Weights of a small GPT-style language model, trained from scratch on English Wikipedia.
Size: MLP 2496 GELU, vocabulary 37467, 135M parameters.
Architecture: LayerNorm before each block, no position embeddings, biases, tied embeddings, ALiBi.
Training: a variant of Adam for these matrices, 8240 steps.
MLP neurons of a small language model. Each row is named by its layer, matrix (down: output weights) and neuron, and shows model dimensions 176-303. Each number is 128 + 24 x the weight over its row's rms, rounded and kept within 0 to 255. Numbers have three digits each.
After each neuron's rows, "fires before" lists the tokens most often just after its 100 highest values on Wikipedia text that the model never trained on.

L12.down935:112125127085164158100157114119129075127110139129079113140128102107138104091134167129101136098137097148114097113153127125124096152106137137082144099115103119159108138096134131125131086128137126151119123146155149100154118109111122115135108089163139143155138072125141133171086081158149115099139132135144150147119103095153128092145126113153080121136170159136092101116134073084133111123121
fires before: "2", "8", "4", "ote"

L12.down1810:121090152123116155126146105155128163084118090146156107089115127127088100120140089144117124096141106123132124128110131100105147114136102131144104124130153123128140135151155143130111178125116129081138145105151126095148086134145126123111139130144158152114082120121128137201140086137135137083149133093130136153126143127131093179126134123087131138142122125141092113167139075110136090131117
fires before: " (", " ="

L12.down79:121121093121112144182148146113179144106123148109100114138133120112135111140130152187127118101186121133140119081148130111147101125143144145120098186146135141137140122148114144182139141129110117128127115154122137112080123128130154159145140151127117147108107085204169141161170155131135150089147134113119139112156135146096119122122123108121134107121134100126115093146132158098119081137133
fires before: ";", "3", "2"

L12.down442:136112110138068152152141112121090122148122122153084088116161153111153116108121144109126104139099134130117146081118120136150170100074121110152120101110132134132160112089118132135124121149146092118130152138113124121103134134117159096138114137107103100164152080126101168115128119123104155122110109115136105172105102131173152113117197102147126158123134098111106106145162161125120099097101
fires before: "2", "hy", "itis"

L12.down1267:137136120174068167129140141140123089148165102112126129170152159140121139099124138125120108139117108140150142186119100133073190106113141123131119148144104089178120146115143089157118113104144115169155129145159116144116101094131120129129160144123127119144136109125167181155147119158113137120131136099133100136121099089092119124128100134118105142152103123104154155117128149149159101127150
fires before: "4", "3", "2", "5", "6", "8"

L12.down623:107113150102121148114119116128148122117146104122052117103069112086176127151137177122144133150118167078155110136096107124165136156147132106160145110143094124091114115118146171131124138131137129087138160106125155076128153158134161116154129143168151112152129157100156122128137103162080137129166151119080153128137084216130120102125111123184171124110144132110110075128164085103143156083180
fires before: "8", "9"

L12.down675:108129094128152173134126138130127108147120178152141145111132113099122192148107128119084154106081108070163136110097135105177140142165119125156145124097165116138107135140149134147159096177152141079106134091106121135094127088107116099151127126139127140156093112134111163148123133139152115135153140161096133152165115127115136133131181132128160109133128077169075143093155080132119119126145
fires before: "9"

L12.down2471:095111129110129161101096131112077106123118122095114092111114129130095098122113159149104114147090100138121144125150132146107151141157132136123124146119165112157173129157099118129134163131099156139086155121114157139134109160098166134128156138161107114126150146094121159105150107116109096145124106152110083109104118155137132120085118199137171125120129189153159150115151102114161150115111
fires before: "0", "2"

L12.down2233:164141103158130127167144112097147123109107112156115135097124111110136136118139108103137143123139161130129132123153155119132126088139121137135092125116153158106148138129143117110120142151146153170112129122157137129129119132151146129099135128114137124161107148121100128152140108088117094133090138151116130127149146105115107117124093138088134137130096130108082152118093130105103114073167
fires before: "2", "0", "4", "1", "3"

L12.down2364:132114138166105107129106151124135174151167129127093147114111142120130147126104138107133097097129146146113128119141134142100118077095101126151149109095189112138155087180150089110107186174134113130098135124170098154160138112120102130095148151121098145140129139111097131091112108167109123096115145125181132148139125137126104160119111126110134112117147089102126130127131139140121164111132
fires before: "1", "9"

L12.down408:179107107119186179149086145137152132081101127121121138151119169120133114164107119144142133096060160131087144121153131132149154142096121091149131189104084120124175122142092156149124110133081146110130133168130104149138153149146099148103133096138122120140147131126127108135136133157136136121139146142121178153068152134158129132117139133116145162103149094122127144122153123123148167143131
fires before: "-", " (", "1"

L12.down1377:122159113120081146111166127139157120115126135122193108160184101202125184120111150167138146113138086121152129128130126154132121152142071103146155173161100170131106145149110140146115111112143122084146149103181183147120159127098136111174105134126122107121142131117138119105144119172140141139135120123137152112132118087133152120140122145169106104149127098136159134132110171143156120117116
fires before: " ", "1"